From a checkpoint of a small transformer trained on Wikipedia.
Size: width 256, 4 heads of 64, MLP 768 GELU, vocabulary 8192, 10.7M parameters.
Architecture: LayerNorm before each block, tied embeddings.
Training: a variant of Adam for these matrices, 278M tokens, 8490 steps.
MLP neurons of a small language model. Each row is named by its layer, matrix (up: input weights) and neuron, and shows model dimensions 128-223. Each number is 500 + 40 x the weight over its row's rms, rounded and kept within 0 to 999. Numbers have three digits each.
After each neuron's rows, "fires after" lists the tokens most often just before its 100 highest values on Wikipedia text that the model never trained on; "fires in" lists the words (lower case) most often at its 100 highest values on Wikipedia text that the model never trained on.

L4.up192:551531481498458428447499528501511549535489544478552513499487488526516501499493507544505499476501457588510526534485522512515502556554489480422460495487419505543556479533517486488437524471467534542597475534610531525501483484526491512464524408484465444443457523518440468531468546517459468363
fires after: "\n"
fires in: "in", "as", "after"

L2.up667:488560457509498470510523478542494492470551564498467445506516514496565470554504526482496487527451481571458457538468439456551474545493402473550470524468481522530506403484436493489500511466478519577468552467487474553539439472467575524459511529445480511482522509488548464577505485488483511450
fires after: " |", " on"
fires in: "1"

L5.up105:451478563476479496546481521468507540494482471588493554469489555529452453494511488428523450559547467551454483495517508485457489483566541434453534487526548487522512503515501476493496490542545448533523509530530489568420560512489481533545467535508506492533493564475498510476464514452441448457
fires after: " is", " was", ")", "mer", " He"
fires in: "the", "is", "was", "a", "formerly"

L6.up731:445479444460512466534507549487480463442489490509489527474467525513490506485506520519465523546529398550444492533527497488565492541577484530553467497492482529440540535468569489508495537510563463547563413542587483550489506491513499525514517433479552481538519492543508448576550485449482517475
fires after: " in", "M", " "
fires in: "the", "that", "many", "some"

L4.up645:420518412419482450450457504429485493510451453438604522488480544512497446515444608522560510494522460518462517501574440478490475563532483444570464477471527435486552475554478461480584526460462546492415465516506451546469543521506467510516561457449482455491453483550520488551585438576523493524
fires after: " on", " in", " Released:", "On", " (born"
fires in: "august", "september", "march", "april", "may"

L3.up596:454522503449500515546524489442489573460421507428528469519509527566548467544546416470473489503466504555629501464505506515408546500476456449481443464441489555505538473521513407475513542482505486596475539494502455437569534512493476485449545473487500450483444450461488449577563497548552538490
fires after: "|", "-", " |", " the"
fires in: "2004", "2008", "2007", "2005", "2002", "2006"

L2.up248:479525418449468517500459454558507497506504486466499562493471509520476453562540478413536396586510562566451474562508523517466516463468449490488434531545545550444532428522432469469508470529430564448528492488542551480490512476525494495488540529510438495558459503522563508469481460487499528470
fires after: " |", "b"
fires in: "0", "istanbul", "major"

L3.up395:463528535457500471553460477532409515517527480499492556439510480511449548509519458456516484539528417539450518591496440573465466527553434494549507477477484495480546515417521435513495492502471489519452484543500481570474492460488514502530510520499537453507551465505469459527451433518503523497
fires after: "\n", "."
fires in: "in"

L8.up574:431483477501489528458482461511492526472511512536502510428470445462481452460422511467448409473548461579439500525503538558552610494539531514510402524564483505453556503527421486519505522491581525533430556458508511511471460429495555515507497502487524553534483509471532600514472421496526455389
fires after: " is", "\n", " was", " species"
fires in: "the", "a", "of"

L5.up97:450517478531533506540511474503482498521508471487486521469473474500489502475427445415617473534521427494512486534503516524423451512405509427517495461480494502545538465465461444511563475471398528506496480550487446535524490443506470573521539520477500505515451418422545520514535459492436514535
fires after: " He", " he", " It", " she", "He", " She"
fires in: "was", "is", "co"

L3.up214:442545483485525456562486534489493540509500492558460578439458514455478530488512526438549503574591516525463481538479509542493501479479540530538489412544516505523594517419461459464502562442484548500458488430504452549521493485477517478494528537520527537434492512457582491466488427507528586496
fires after: ".", "s.", "ing."
fires in: "he", "after", "while", "his", "when"

L6.up177:475536455454486374579453547491484558478540514570445476492435464437565492540550490491539487508472480494539475450478478461554479558512451507541458430525540461540456511554545526491489436568483462545554499514468540559489516552431497485511455419531505437471606519488511510554503468491524409511
fires after: " the", " The", " House"
fires in: "united", "new", "public", "s", "of", "elevated"

L4.up215:461482535521480473570459526465496464480509496523453510513437450467475438513595464543538439447520441460527451485498495588572494496469508593473481442555521411612536462510513536471552526475529551586441508511486488575465496482433470545495519430464527450452453534492535546474509426479517497488
fires after: " |"
fires in: "0", "of"

L6.up61:535487575449466438480466530501512550462479526524534494509467407449439484573514514470537462454542519457544472467495494528528543566489521420501459481561528495499447528469563490503535483508549524529542469534477494506447488467520471417553547433456513399478535465524446552561541505470491473486
fires after: " the", " The", " its", "The", " B"
fires in: "first", "best", "vice", "oldest", "baptist"

L6.up521:454517558541471494519544505446517493535592528482585467524449513447553537503403519425584497447499447511484484538574499501535548461548486538490555445464552549554527560476539458511512522533521504466430532568550455555448526478505472429428518490502513557504501541496492581430508531532498513445
fires after: ",", " but", " and", ";", "."
fires in: "he", "it", "on", "there", "but"

L5.up386:489569513502477499565554531455476519526516507566502489520481483512435519491518475508563538536463474557562440575518529456443469455417472508489476503549451526475535439481464454499444523505488474499525493496546504516536466515565483536509514501509438549533477498519562491475485483538465499432
fires after: " to", " can", " was", " may"
fires in: "be", "not"

L6.up130:516454578518513460487449475493479529531476587540499408505505450531545521503456438509510448527546575471554517565422525495468423478438452554451374483520524520534467513547595462541552519498412502506412532525483436553486533450517518502486485435504475481538491510506591463532518429509501383478
fires after: " the", " his", " a", " –", " A", " Kl"
fires in: "first", "number", "only", "kluivert"

L8.up683:553521538506486510489380482532549576540527570499502486512501521405499522498495499469570466497546500495489548509470537513517486505567452542546475475502424494501536543537556508559476520544437454521450549564529536537530540451501528450503543455502520478583452544521532583506523573504515531478
fires after: " the", " The", " as", "The"
fires in: "first", "only", "last", "next", "each"

L3.up202:425448550518470513481527539569400535450503459471464514434508471508475490413438538479543480548445497589515489524496485531505506520511450503494516427470526473494500502414502449493455459519511416547506469485571547528516465418542559486509504524489516499399510464603540528479484518517508458529
fires after: ".", "s.", "!", "6."
fires in: "it", "the", "its"

L6.up263:461594542528438456543513486460518579517548548524468499476491535500513468509502480528534489532598435543564567470533457408509499558520536519516500444530519563516505522380540483490492478486502452514539496433533525580533516482557516520494485499518552535506498484437606515502511471506475493543
fires after: " to", " for", " order"
fires in: "be", "to", "their", "take", "win"

L5.up549:491497577461486491547490541485566584467433494524444448419494453492503449542488564507546507408547487542562501489532486490495484533519500422536436493536520491501456554519563439493522465537450516494467490576494548546572527491540561520519506498524519473566561527500467526475511489486528487472
fires after: " the", " as", " was", " The", "The"
fires in: "later", "well", "now", "first", "early", "soon"